{
  "init": "normal",
  "beta1": 0.93,
  "max_seq_len": 512
}
MLP neurons of a small language model. Each row is named by its layer, matrix (up: input weights; down: output weights) and neuron, and shows model dimensions 64-191. Each number is 128 + 32 x the weight over its row's rms, rounded and kept within 0 to 255. Numbers have three digits each.
After each neuron's rows, "fires before" lists the tokens most often just after its 100 highest values on Wikipedia text that the model never trained on. A number after a token or word is its count.

L16.up478:139111129094099153117132100165107119179089147165104155153095126121143072122088176096127101076081083107120154121104146131101156173094097100125094105112154100075063162093123087135163092078110126177177148167106108109102115174168162130103071129181095077152148102205110168185123103066118087147143126146164107075122147084092114076166128151170154127161140113081110111139107146149092093119154
L16.down478:145109135133047097132197139137229111161129132128106052118098174139090146135151091125173113115146152056151131092128141105129132112130161127177140121108139139131175130142114193103181144080152135160152089113103175071183108093142163106129103126131186148121145108093137168173146167143114100090182114152199142082107142153118116133092096096114132112125104113164055108072121123112137149140099
fires before: " " 26, " of" 17, " |" 17

L18.up638:134085037174179153140125111108121133137117161121092111127086087102132134120157031088153126060080080130072148120174094160075127199067161160119109096160148142139146114111132124112176153125178114092175096171134151132089110143087132076135178136205132053165113135083139116108075173179123169160108148130131149139116101109115085119105165147171112123135136114135134124123217097156138102178184
L18.down638:126123125121141132190195149119111141195143103134135128162067175179139132166159085119131150141152116128102076092061131163118109130132070144185186109152079116142125127171154137071156130112153159160133098141142088160123137139187051146174167112130085089112108137099083199108159120151155156164160124150138085102156098102193149146194121070157158178154170127117159174158173097120114103128142
fires before: " |\n" 53, " (" 10, " =\n\n" 6, " |" 6, "\n" 6

L18.up214:173098060141103183142108126158127166152099146096124124144109142082119101102118151146114164151058166126122196180112115108195149074083140154138122123182105133128170127158110158137176121109121113168219113097136114162127110123134101089115116099116136138092152132111151108137121205149181147092142119149147116122140134146100118147192126114137147186191039157129139102106191152142155161112123
L18.down214:126144098120192125069187083124130066117143141120103148115150094128101111181144125101104106116166161171076119087153110142072110136113146102153115115154084134158173175123143124130128150166158118125103136166123096103100102170084155131098138101134114127095122135075164159119184114108152160064100082087169137086092130102120175136114182142055139154085140118089088114142161105107115152075170
fires before: "ed" 24, "ing" 10, "es" 9, "pt" 6, "ae" 5

L2.up136:089120156120168147070121116106127159134138214167180122104090156049120106144083210101111154105148102145146167151120151115111153130168096113066125122137215112156145084126112164154145134148154170120129157119116113142122138135176135121164160145161191170154098138141115146164174116099111067107103112089123173149122101102142098112090103127161162142139142119152162121115101141069085133157118
L2.down136:083148121095099136117143120100148156142161184167182114100129183096101134111149170062116113129107128147191126067181194205135076137100071163116151165142120128103104088129108090067107153129155173106120090114125176159136118162167111107122176142142158206153111075080088165148106117143134095131124146161213151120114103111152111072073093120187161131167122122121131153064145152121071142113075
fires before: "." 48, "ret" 5, "ording" 4

L18.up631:121185100175108165093160067144098182144167113138086147134132176151118124190158113170117137085092118104077144083103121143128109157082162161165091069092136103132116171158109120051113115057156138200134062118091079136182141128086161091122113155116139155176100045129137164119121141099135112175149105159145143107130149117092133156158116138139131110113076099108114083139097097106151131139112
L18.down631:091178159132173196135111092177108107116115159189159100152150195132136158144100118119081123110156114117117144132115176107135090100115089067170141133139097135118157155124109129114145159146156135141174153162182174113113054114201161093167134081149134164147186187130100106139122113142108125116090159133162111157107112138117132088145146088198107161171145101222097157192177160162151095166128
fires before: " of" 22, "\"" 12, " Ad" 9, " ==\n" 8, " in" 6, " " 5

L18.up341:140140158126114139125116130112163050095176181120051161136091124091119098069125077182143103149173100122106170182124116171080076126114074100155098104159115097160112140141121038154142087110143106146188104101128112093073086152172106079145168121098113126108117086081132106119085111111124088208100119126117195171132127131069126171139131092099135084088133121052169098129165089137122184183101
L18.down341:127142139149139106170132094100122064149141177090149135164164131111086107210132086098131148091116173015171123073095127132167125114139165076113139129127142175115111088131088140091132169157138125141056161139156159180125142144124183113147174182169154107134112082117093164131114138121131143148125066158115096137179081095102128183087109054143177165123144111082164151129122130088141152163111
fires before: " |" 17, " a" 14, ":" 12, " |\n" 7, " an" 5

L14.up1015:101165134064145156121099115096207132148183172127141102110129092141103078111116176154116122094119167125152123131113111122119151146102070102181099129110137067088179196174168085116174148102106064094106141116153148152154149177117154159057139118114096124163091079133084090170148140144147122148125107134095162149162153124144155115108148219115170115195174097116146120096101102163160112074150
L14.down1015:092113181118134134124184146161139135123087094183126143165152124167157134124079105121131145169132108192136122050127149136152141166089122168205119116160164190140116098145123162139026126088142114111128094105094081082141121102159170102158163133167121140148092051141133096143138119111169122112113150105109093142125142146125152101167106071055128096135118141124108135185184132104125111190143
fires before: " |" 57

L7.up122:131145124095126157146124121111156113163144121099120098135111133152114167139088108143186188110100081096119090107131194105149151206133115104192133108130043132102133101207121106146147196152091095188125123152140114035168083087056159096106136147118079146127118123148132151195119133122182019103106122134083150141168105111093163143159055179136093120086108152070097131146104118161129127127095
L7.down122:191093099144137150095132164096146090083149136118144064108107130128098174136128084119143097134095119099139116113134071106117089122162138225106108106124145144168122128122130075094115126114129185158073093186172153091137064132167097128097152164140104147108170102157107100185085106125104138094062126144076093119130159152118128121118160200145136123172136117127124171124087107126165181156159
fires before: " |" 35, " (" 24, " |\n" 15, ")" 6

L18.up312:140114115152082113125131082083127183080096130129138100128184097157162117065102092148040053139132146139150157143139154107110160173120059124186139092166106101087171156133172122093150136146142138197115139120166079111113142169126076106181180093125139100055153106150143100126182165166172151161073090132125110190088136148128147136146144108097154166111085146152128155140138173120158103107162
L18.down312:136142133203159131151082164140136187126135137122129189160144097105144159077110082112096118149071182129124148131111147096121161178174148093110110159125127169084162129188093133182145135124113117125084143058149142180140146121145104077152133129140160106144143069077124115114115059068193157149157128179114091035101185085167125105152137111210123100113129171142193162119132192158105080139164
fires before: "0" 43, "ing" 6, "ed" 6, "ations" 5, "able" 4

L17.up619:157147165129170158096202117070143139117149170124058073104115121116129120085099175115111113116157098118131144109151067123178139091187123160089166172129132147117152121150093082133157159156116091090144098062157184140125086134057157118116172143127108074150197109164148100136138177116176101141135126111143131173106081204091170127121127129145136160144121084142115065126132156082149190144150
L17.down619:094155131169163095094156086111147079114101111121159118124058115159093103111087126085111135113141136172136147166133132106130074118139139105157090152134143128191136124154102110143160047161189122088067149119176100100085082109098114158101201204214134146109105178101132184166133110097131114123095128102121107092073131170137132108146136100125137137168111138150156124127131076173127204165176
fires before: "," 19, "." 16, ".\n\n" 7, "\"" 5, " in" 4, " as" 4

L17.up985:133090159129107124093127167136096100154155135104146174132166148123150106125106082157123098110094145088128159198128074153113138172105129163132101126089168092122145140133175215143075136139049178162125124083118089120090117117065117133158131158154160164075121089120160140139095161133130110120177117170150139166143132126185142151127140114095142099128076134115136116057120159049147089129112
L17.down985:102138135136119109096097111122103106107117155113115204115146084139120162150096133108129135136155140102115162146123145092115125047132136173144089101073089061088130159065120106190114112146116124141118176130128134099122160185126107102142139072161110050141148088138155160044117148092149124178175132044068150173122176119123160096114147103159143139120101161082167130112175141100172099161097
fires before: " as" 39, " by" 13, " on" 5, " a" 4

L11.up1011:107176133120156097125106136137131064189129130126174090155117079106154104133178141123092115106104111109130114189115105076139126165083160113148084117100178196100123092174176173111109179151085119093098103108116133137101137124094146168084120127079189118054137091110077129223138133183137100116131164065137146151097131111110087175165138108154143095160127075152109073146096168098129118087170
L11.down1011:071148072140093151179088159140074125160137151099105173109106115178135166116193096096104142167142152138144097120099163077131141148166233170149080110136190131116110096180102117119182082116173093130220136106147113132153069112137174173151162152128138158137117101111079128082177135115125146127128125129118119130157132131132112185130074122188126057125131073119131119145129113117171075162117
fires before: "1" 24, "2" 16, " " 9, "9" 7, "el" 7, "0" 6

L16.up607:151167155119154076144127129086181073094138044057171166143130123125147146135152115081120136101121163147139101159107184151127091133173081184140130130168177157121176143154159087139211118132170071117160134128160116113173155152188130041120120110177126123062134151088172127054103118151136124081170124093170130132122077158060142149149117094081144120162163124136156178117177100135116162134117
L16.down607:123125134097153138120131139146069132127059138137136179162136082069162109185152112110143084178181092110126152096122170096110139117110086113130127152175139169107092107146140155100255097143089162172172120099096136143156128170143155085122080115106190095174094127131089123193129080100163150138160163169144113132132133066164146103112108117181141124127078107168131139107163138101122135154180
fires before: " " 56, " the" 5

L7.up367:090090139165124155124172101158149125152108119127110127122133121178114150172112106129100129074102148118133087151102152092093107161099170159082104063129137099206155091133089171124115192120167094144207109193095123112119156181141139130130152204127101107154094143178169131132124095122097138143140167156154159152130206117096089124121119119129094115148098074158128152140141125129118104132145
L7.down367:119174106154163133114064106158148173136097096045107127145165175097175127094112166111164136099126110153145150165169113125114103156106143077143113163133111114181136141179121114167130121138154159066157053181134141172105138165185090114107078112092136114157130142170076136149096121159083152130113143135151139091059118108157063126126086132157128064100099154093121163157154116117152136149142
fires before: " " 72

L17.up610:129159091082125158077139123096166146121110158120181143103096104132130170077092133045110113104100181174072201122160127111172113110114097131115150169143114149128080059078138153113133142084132067165112114190176120137189134146091102155094087115132114128042076099151097106099133163116041138158134173184133157097081090111116116146131087180177128119178125126158094082139107145143105161112081
L17.down610:159149145141125124101098119152163142083059110136098150128049114133120107121125151139095144172128093124164109158112101117120097137166149149134139154113038157105135094134135165083089108104109210077095158113081150163118161162148119130120150114093162058104155146126128132129146091147157132034107185086153140057136122122140128121113129150163179118119134164101107126143178116129130151181098
fires before: " |" 28, " |\n" 11, "%" 7, "}" 7

L16.up225:113135135102202178163173155167073073126135155131121089086115141125098149117126137187139105139087091106169133152101129157047065187067082127132153079136119142136109122129194080095145131095096044130078086106133083124083129090103139158147075124146145125148147099121172165130054120132124195131118115148111102159087089143135150150126180103145132082156118148078094162127132098140074096106123
L16.down225:108053130156121109148093118121098152141103181123120130165176100103136131128138160156175155086158130132086090102131149137123114233151127131156122097089075113121126140106116182133168173161127135079158207131105156161212070070119103160145168103124101028156105108091098121080141188110107105100107154149144165123109150167133093101063175111085139075137106166140118128084109112115207150211087
fires before: " as" 16, " in" 14, " to" 12, " with" 6, " on" 6, ")," 5

L16.up991:120133117100101098155199157092122096152121104086159162109135074187131127140114128115134123175094078108149070082143170119186149106147084133094173111121147125039038102158143165096145148117106092149139116123129075137147123157148115057149131094148111139151093103099135135158178171119167082084112216109162087124089130090180144131100033122064120142146159112129098121129126166104150112145166
L16.down991:163130172103144142121094192118132126128082065126119115099079153147121091145102123091134097142147112100094189142093129106117114122155169183050138091072143171109196124094116119099175127120105129103158113143107195089087197137128205159083123128112148101169150109137098128132154108169141082126121175114189118160124123144165111166143123116163080152139128147120136097131142153107122185151090
fires before: " " 70, " December" 4

L2.up707:105163192120110067104140207121094119133057132150127165137130105081157127130185154063076055154168122161139105105105143136119147101153075174129117180143141151160087098198106106163142105096112144089159120091144080135166155120106074138136121101141100123171168138166140125130163060100114152170130094112127070161100142092085159134068111132113118108086096132139153125119127111177115164141138
L2.down707:104113124165166101173162129108146132094139123147124119180106109175134157124089110121079133093119094126082102115164103155098141135143154088165100155169127112196128156160103166113135152143113067077148124091097154072208112115141130178138107158073120182120099115126173121161091159100089138109120131103138121220099111124107083085177168114143115115170201124146110140107157162172111128091171
fires before: "|" 31, "-" 20, " " 13

L18.up579:117146148098109148063069110156104116111119132159122126111079111082109177078075159121113089078107143144128113091135132116180131189089134127129029079155111107058141119143134082130106120106173125128112138150178132106114087090165145139132186162182163118175102122121143093061082090154151172122144152171129171139065119099177167185145175120098140125124107118074094106161114179053097151073037
L18.down579:090089173141093110126156101098130177125111089173120113124152151142145147175082099145081151166201166125174117086139130141165091117191181141097161132106114124147140138138115152183168117184167150132134198087106098100117168148123114124159113140133130170131135201127141103183185121096056071132155117085132112110094184119141150124133131144147119110157136154126154115140103153137110139127148
fires before: ")" 45, ")\n" 18, "):" 8, "." 6

L17.up528:167122115087164082116117202062138093114076104085132135136119125130124167141158149105121114148163134155087147130108103138137091110106075142120087117138122137139234166173111144078177161053138118111156161065091109112187152121137139134151066114085182186149132123125143106137113122143087123159141140074130076187149155076102142161109131103102110144098129200107165123151136127150112141160118
L17.down528:196158099188097062136170153126181092095153148119072154114039178106150146089119150116139131180136123067088148086083109113109168131150067120170118096118172109112163182127126154086222135090176187159154148138100128091110100149138121122139062129097128079118112121154099113117091138145120130115114108088101106038141161150167101118159109164153135158105137185111151169163109176138126145181124
fires before: " " 43, " a" 13, " an" 6

L3.up336:110167124100083155134098099181083131143096110143053154150097125172175133138146124157106114108153146102151137169104108102133115117138092113129122186119128118121126061101142120094114159189157108111120077128106102111167167134086119132092121199159142128098113163124178117121137104172179076118176136076114154118113154113168138157080077124107140122125133125084166134188184186113125086090162
L3.down336:160129142112183175109070161168177126024133132104101143095138123169128110164144117096086058094171136133086132166126137145159147141159061139142154184100140099089066149134114094150160099163170140111131081114136143094109132173162110102164142094119189107075129173158153099118156121190075144120157154184136207136131115108163066166115088157154119172173164147158200186146089139142103087123116
fires before: " " 22, "ical" 9, "ic" 8, "um" 5, "el" 4, "ol" 4

L18.up923:141079148100158215097104150108089055102148191188099107062115163153181120119102157112129070149137153104121125109147162145170165132134120079081125127105107160129117143148153104147140105084147109083181099115143148154146051144136187124121182120081124092087112127101136123154134071106175122159093122125029125149098111116154088161118096139077179127125116083160135060154109124126128104116192
L18.down923:140147113149087120122158113090102136145096083164179125090125167142140137180163121115150133093078168143168083163100137094077085177152103155213105125108072113168144141154115207157044125108114156080193110111137157099118104165140147174107098198139119111102108147108109213120149110152114135064128119133145145127114139145133201153130151101140202156099104173135166141151127157167146150152167
fires before: " |" 59, ")" 29

L16.up974:128177086064105114170112116084148115127099083131104134161077115104133126106117153104132171159110054150165152107131184122130093167158045215159146106167199126116108122171125112190068121142115165090114147126163145150139138144118088113153074130184145146096114160127101084140123080181114112140130097135101109144124176141157196067136150121109103095118116140095102154186170121098102065137108
L16.down974:162098146082115131125079094181083155147126165090033104080096045175119104100109100107172160105161134145123088116112122103136053120144145111130183098089114133129142127158111116137087077154089089079103167139072097154162153126162168124143105123125129183116182092119151114153076163110106122138160127103109080085120166140135155164085128118150120123136137150143172103095114131166119099132129
fires before: " to" 47, "ed" 6

L18.up17:112118129125111172093153119091085067124155171099072075132160150111086149180095125127149135099183126122123132139147150140162175045168140152126126126165112184135129137104117129120119144184110129114104050150160133116171120120078103107100165111132130110082095148144102108156113126134115157170133172132139134104161131174099128111136151158156165143155096172148108159144135121144126095135059
L18.down17:147113181115135159092154144081067116158117141156073062087131156072133133168077122139169146110114143158133148168095150121094149122134155112153065080109126165138155003184092119127127132138103121130140146119120116134086131135107093118114111136094152136166114085170113185113117157122074132178111142089141100132139146155098140197121164156233120182134091172130078108188116169130076107061139
fires before: "4" 54

L18.up562:135115116140108113124184143175199083093104104088127101119100150169196061088127131096120163091142127134146131149129117133139096127141091115146148115043144152129155130185107148084165135167146076134146156152083090157133116147157189149129154103176165123081155090189091161165148108181188044107134150165146111110095139134150163157118127116120129156120154082111172155168111146122079192107124
L18.down562:165145139131158094064169174156176087163087132139098132086108071161127170148107133102137118187122084087138122106113109154127137082085106102055163086113181122098108117172178152136178175169130080171134103108123108079117144169104108132085109145135163117126129113139131165097166176135091100123099114122133089139135159098074128158088134086085119186182141125123129157157127128119055122141148
fires before: " " 75, " $" 5

L18.up1000:144189186101175133174116101116147146051158113094094139141090157091165130121169074174112139130087095120103125151099142142124144098124069068105078132144152109112209115125142068150130140161126127131060081147100095164150145155127124070140094141168100148128169095129110099115142132193083160161116061100156124122074095143144173145136108083077132127145090132164126141119086138106141113153140
L18.down1000:187080106096110152168053144078142146170087126102111121123137105144166124146110137082129156132145143089146180187145110066129142132070143156126170123083138113129160114169082095165182190103128121108086176113201134164104144058157133118155133115112154111100116081140111124108186138100180152120101161135088098127131175129094075148153202140095147092105138143068092114096134076144135154140180
fires before: "ing" 44, "ed" 10

L16.up1010:109067139099150137093079163126136138138058120161076125134121085090158129167188163106116182133125143146093182137116172172145182126190177131109093100139141180075161158106235106112116138120079136104109066101163125116131159155109091106142110092114076083093107093199162100097113172163147144143142181110084158124099098098110136142117082189105090164131121094146079156084140124164105113067083
L16.down1010:074177148065142120111141147130106126125098110134136119141139087111126148159103134181137165107078189171151127051137107121105142160149115000141135117152103135071141103138101134121126056122136160126121175140116172087152088191153147117105114125147131141089123164128149107144126100135154117084149129152142096124162175155198191121157139100151178093139092131110143129075139110078118107153102
fires before: ";" 38, "\n" 16, ")\n" 6

L18.up166:143106181147182102126129146149138070158145130110107117189128123128090130134179089148118108124136148171136077110085136140166143131125098175058180078073114089089127158123111137087153160135109148119158087140098111162108119112100151087112205067140129143161136176120102079127135074148107137142097112067082177135168128169081160096136100110143150135149072119089079177107108120156191138089082
L18.down166:157091080065117176120145067130105124144106079138100138037096108095104137169097056163179150102088091174174098167169125154099070149088104164168107120135172177121124122109155117108198162121167118140116111084160116095117136073100136116114096135121125143091189110148120184152137163144149121065119154158123153158046143109136186127154138070183173121107148126108187106105166137119147138119164
fires before: " " 50, "-" 6

L14.up956:108069158160091138141154132103126130077090147108153095126141122178227079147163157160144132114146150090070106079116143108103119126100129149096112154103199110142154085134127197171145141111153138137108068099098105166127191113146129101128147187113150102165162124092122115153165098116080139122087121168065115099086160067076137166110162188063109153126186116104163103157157159131128117150153
L14.down956:173149141159135080118113139132127123111144110071175108106086101109137165145122111150127100099138092140188144115162146158140125109110150159223152109081119139151168130071112092133111102082131142106125157086109116099119093130132097235149077163118149185149134218144080161064115167161085129098122108141149190113111125159151089137173142070125085096145104140154215171114115183082158206091124
fires before: "|" 50, " the" 8, " |" 7

L18.up190:125134085091117143119067116114181094127116075106161124137103155106116131136088103089117186091113107116100138110211151135097153080127179080111151162085097098140096190120143107116102182069111111137135107109104202095126122092123132123079143177123154130160142105140124086081189098098200149127102115117134120105137092079112186094135159152136103088163142101169097155096064145088143158073131
L18.down190:190138190134058097134107133078114088194113138109128123162127129113131096088149055119176188194134096105153066121151180129129158136124102120220185190125095113100096133148134131129149132113135148169110137147161095128150177145200157157127100094158154113157122138155159123160174094137140155125190146139154167127060152160134176145149086106176142178178187155109097133196184161148107083114198
fires before: "0" 29, "1" 13, "2" 11, "3" 8, "5" 7, "4" 6

L17.up854:115193127124168188112107139102117113169095160147127167114057143051132104058110115170105089152153148117098138139149112092134150139122171132125106168101089117171121153220118174160144075160067126134152123125099088174121134073074109143150150148066128125166165123097122116180102107108164092138166092164154131073071154194117096158120088107090123119155118083135082126127192088066151081094158
L17.down854:119117148114156111121127104158114100113200133101116127080112112093150125173114132092145140184141137108094099162159151198108109121109135161108132146101103112074160058175077145144153047108207091214124120140125099120154080091147077157068114142146139129057118155103141113082142124098087170068162128077102168164164168135051087122066087156132129096119129163168107146144079177141154158108191
fires before: "," 56, "3" 4

L14.up1010:063160181130112159171123130108102145145113128130078121166141096129184115142124153144207104132177084071165151155154153074107148134079045138139129204098158130166139190134140152102099090118147134154085178111176020097102154160136129144124114110129108104174124163138150152092139168157102149145113111178112102104165128106133024177112126176129134127179214156124090104105148171141129150177140
L14.down1010:166136152125102064182145129151140150155113136150139133174117130178104093113086104111140139162125121134118077174175095167128122125205064113092125094130136134078085138131134088167116130091122097094099039154083114119094161148121127117126165146146158104127139093096152109052209100101135153116158172136093092146165123127101164124126135165157101125165174152144099139106137159147113192174119
fires before: ":" 26, " |" 15, "." 8, "-" 6, "\n" 4

L14.up405:158098120109163157098156160067110152094122111066104164119085145140125198152191121142171127104148151120079113137165164114127104151138145160097112073075136144187102129117130105097196074117188138160157144151109138126048167085074100112160107150109188129140188104145119092140103087119109090182142168145154132105175108053146117160149105150114119127078180145106153103163136123116114157103151
L14.down405:113113106167112061129156159159116095121123102134126145181053152138177142105110097096151101167095069109189064135080126122125136142086166110124142176153124090135129076087104137115075080091129153213122092177146125157123115133139107104187113138104123138082133153080090135128145078174147118132123138137123084181133113085199149129070112116124114118122097121177083064089126135089111138155087
fires before: " " 28, " |" 16, "\n" 8, " |\n" 7, " (" 5, " F" 5

L18.up822:150115114129121156153143080104071101108124152134100133088107156160100115162141120118106073127155115107140091167114107083135136134179126115140163125129139132147135152160170051144116125118131107148116170127123153114130081092116148183182080059129130091157139115091101066170087127064135099119153170069141129160089123137093150102131116136121108133142129124104112127112108134148107062108168
L18.down822:139175091182071117177093136061143179169140087096102089107126141136163135161128154135160111122078185120122184122136166174095078164175151122139109136108153099155116081121065104156177117166100016041139131132147183103133114125097128038177138119120146097137090132133135107086127103087127136162140104055082155106161133120155114187150090111130080125158155177102124088122135109151178116136075
fires before: " to" 41, "9" 21

L18.up414:074148139137127085175099112112115107055128088106091106099124105075146093132081086118154115131108149146091112076141134084137149150131149129111167103122193107212182157128076166120146210097144118137125132131115109090141112140127146140147125061116126134115137156143132094136149100118140106135125063132171135182015101092098215143133150147162106079115093120145134131096132143152163094063085
L18.down414:170118141152183093151161125091086064149131119146113164156060147110123130148143152097150082107150142140140132080113128151128155135110076153140178130113141093106178151142127167089221208114088146063098131054151037090137137185098148122092115169190131138106122162187102113107145185171106153147157128126133139130112154190107156123140117079136158154145134123123133133136068152160087145095121
fires before: "-" 21, "1" 17, "0" 17, "2" 5, "===" 5, " Group" 4

L18.up67:159098150138138120143151149086163109167131157073192101123123085132082068083077137107128077089162110117141169148160115164170075135165149140091135150181118143149137100122113060144138084192157108052135145076132143080110159123095149097122187196148086177114134166146132089157170143150150131100110160115110141146097137163122169109123107078160116085175142156066204100144160100113137124119179
L18.down67:179125107151109104106183084184110114079050135171141098124090149130120117122109120139139171204095113106140098154132129164106114122147181124192127138122139107079151146144156096159174101104146108183094096147167092104163154134115154097143122104109160096101134168075123151107143116156144165078154070164116144109093136144118083171118127114151122157168100112193049134114070148164106116171064
fires before: "," 31, "." 12, ".," 8, "e" 5

L17.up407:141113141159129135180124147085091165078115095143088126125139095108134075151101105094110177148094087114131150122189124073148158117134097093154109108141124136160092096180129102182074127115196083143128107135147086117140152075153098106104112106126079166127170107150135125146124150081110124162142107101126143096090111163092162179099131148176208142117145170076099115173093126158125120147176
L17.down407:103144079091164175127103130155133141134102130132108135100142151127159066116076076154143151120080135136111130196115094206178128162105100128130128109105118139172159100089169126115104129081110107154141144130180067082136143181159095146123107140130144206154173156070163150150183176151137136112160153181154141193098137092115103106142171134154137143155110112171119160186150094078181100162152
fires before: "1" 29, "0" 15, ":" 10, "2" 9

L18.up867:145151149095115127125087091169173049160101125128136145144094141188044127063145068151116109164096112194152192135137116179105176115118100069118071137138083163163137136118140063170088164123123197161137167118101163098098129110109127126165158194202115161110117115094107188145129136108171106084138076164139095114136104139121080156157159112139082166093086090152085175132198157133162127123142
L18.down867:082189111090127100145102067115131118135171154062128124125152189127128116149135109157158167152102214088114139111093106167130137165107152131164167137118170134163097153142106091113130127112138048150102152143156104123187167153207165134068083082168075146107159150074073153135127174113076130144090181136047080103139169085135172144156095131146114133104120075153124132156115110157133135122183
fires before: "1" 20, "0" 16, "2" 14

L3.up1012:180105187136166117140107140122189155169211151155105135142152165093090114132147097095182116101111152141122163131163110142101064116137104094093089101176135149136070092092081103161105117125158110096087089098076119145070076098112077138131133124160126131148121082088080085112215152061175194164121147136144094116122098083127065129094090169141143086115100147157159103138085136140080151104179
L3.down1012:135156050155125093174080164129118154125173133152156154135139115190125149113109110144141123152098165138155034168125117136100110094128171144152100113144126163138100122119121124175144179124145072083178118130111122138154121140139165161105126118123109054116196103118137057158177155085197145177146143133137095094187128129091086160139123113151137097052110077154112118082138136144106147132137
fires before: " |" 44, " |\n" 9, " –" 8, " =\n\n" 4, "row" 4

L14.up907:134110144106172185093092162179144132141114131145109143153095129146128124154130164109136161090098090138085170154137090192085160147032096154063116074139105124131130086086114151126108148122148137089110101045166108154110174104116130149111129102144114154109184098136067161158175147098128137107099186103160102182125138141160123076114123114056123132157100090097101128103191093121102122155165
L14.down907:166089167048185087119141136106143102190139146167098146117168136096133107095121103113149131124133111111108117095152158140121174119144194193149116096162125175132162116128150114120164165189153165111063152120138106082116148123090127135109112062074103108122165119204164213164155154128099147207136128174114150104127120135132078117133143116072122116152210162150113090075150148178113145121129
fires before: "," 25, "." 10, ".\n\n" 9, " and" 6, " for" 5, " |" 4

L17.up264:182154163149148150151191131141085127173124132139124155165110145172141072118098177105112145140171140103118133120180160183121098199102082148085108119060165176130119104082157121139123098166122035123106084134126116117178145059089181129158117124121099134168100064109148108122120148133181146122123138109074064123108083153102088100109111153119111140105121185182167138099174163145154134118099
L17.down264:100099100114122149053109084115198145096070120136178204117102140095079138105160065119082093099152100119130149144054119095112108102153204148111151116143098184160099108118101128122079104104149112118193106059160150131093139107143115118119141144114109124134132101125116101137082081136143154106131129128158152074163084133133081157096122079117183129113159065165102101124085128136183140144181
fires before: "," 37, " He" 7, "." 6, " to" 5, " They" 4

L14.up415:138138130149157147151139093097106133137216136103113124151170038114158158112157070179120125132089158136159102191098134093079100110130107081160094129119097186141209147039216172128150137119134178166160138169180076141114143116162129096156114097086108120067157141132177127160141086163166145145153103149161107157105189093100126085149037119136124131097107155091080148142100140141141085110116
L14.down415:079098146188159150116127121103127146187094130128105064138107112127085141109153075103124106154103134138099143134134146135133118173121124135166174145147130129141137161097180111096105131130146160121136164103130065116131141114146099118141154101074110161128163114120076099064214104086098141135132177148112077127111114105121062123111098139125120163075121173177159094107165173140141105123116
fires before: "ed" 13, "ment" 13, "ing" 13, "ation" 8, "s" 6, "es" 5

L16.up978:077108163164118092059126147155096099199091120070112183077156104190192113089130108120161101079157122177158131204117116154111153173110116143079112175084091132123109134115161142077197112180141109164131151118122154109103181124145099116104153146161195133104131116128140177164063107186122078073190177182142126106115091122102164099206119133143133160108169082138121142096120126102110078114145
L16.down978:096124108152133097131146144085153068143152114145168081146038099106130128170181150134130087122136148138189158127092118079073112158139093115086135107108175148140115155137136157109126165125125122162135157108158132210147197194107128176127150159091101134111097164133166146100107064191134143133120176148107124148100065196104186171053161103119115142105173089104098104118158144136133129149127
fires before: " " 65, "1" 6

L7.up288:109099121177129123160138135184097169193056098193111134067066141107143122104113148098160116100136144155072112109113139066090106140110105149088131096169194181131114093131085123158178149124124113134147113150168087166063131138097127180132083158152131168159124138159191101114135152134118147157107181162120091064079162117143121176133182148141130120176112116126098153166095121105139175158158
L7.down288:138114099178130109142101121125114121145098141096083206044199147161114103059170140067114128085158115116124139073193197136122140138127118074108128112161145128164090087141147156134124124137149061097133134095164132150125101142154065095109086177146067097076115173112173150122132117167104132077142138156162148134160103132123019125121111181157114073139147115106126117133087133109107110070053
fires before: " " 46, " |" 8, "4" 6, "3" 4

L3.up50:115100098145152081106122065150181181123173053171164135115115099083159088149161111136079112137196110161111139151060137138071110101135167190159164148124145095159105177157112173155207107114097122143143093121121116108150115144106137111146102129138170089141179199163125132156133082073157176156057132138145111184130175117077105184129140169155146076147129163076128139128107095175156078108153
L3.down50:142176129150142145161113167126133100152111096105146123129179157078154124084143124127100105107164097101049142116082119194143172114162151112154069060170110087158096166139135123075182162164119183067169129139108074097140145113152197139145085122149188114078156153190124077101076128175063159112113113178149157144119107109137108119150104145126130176172127196124154173116149133180126156172116
fires before: " " 35, " —" 13, "ok" 6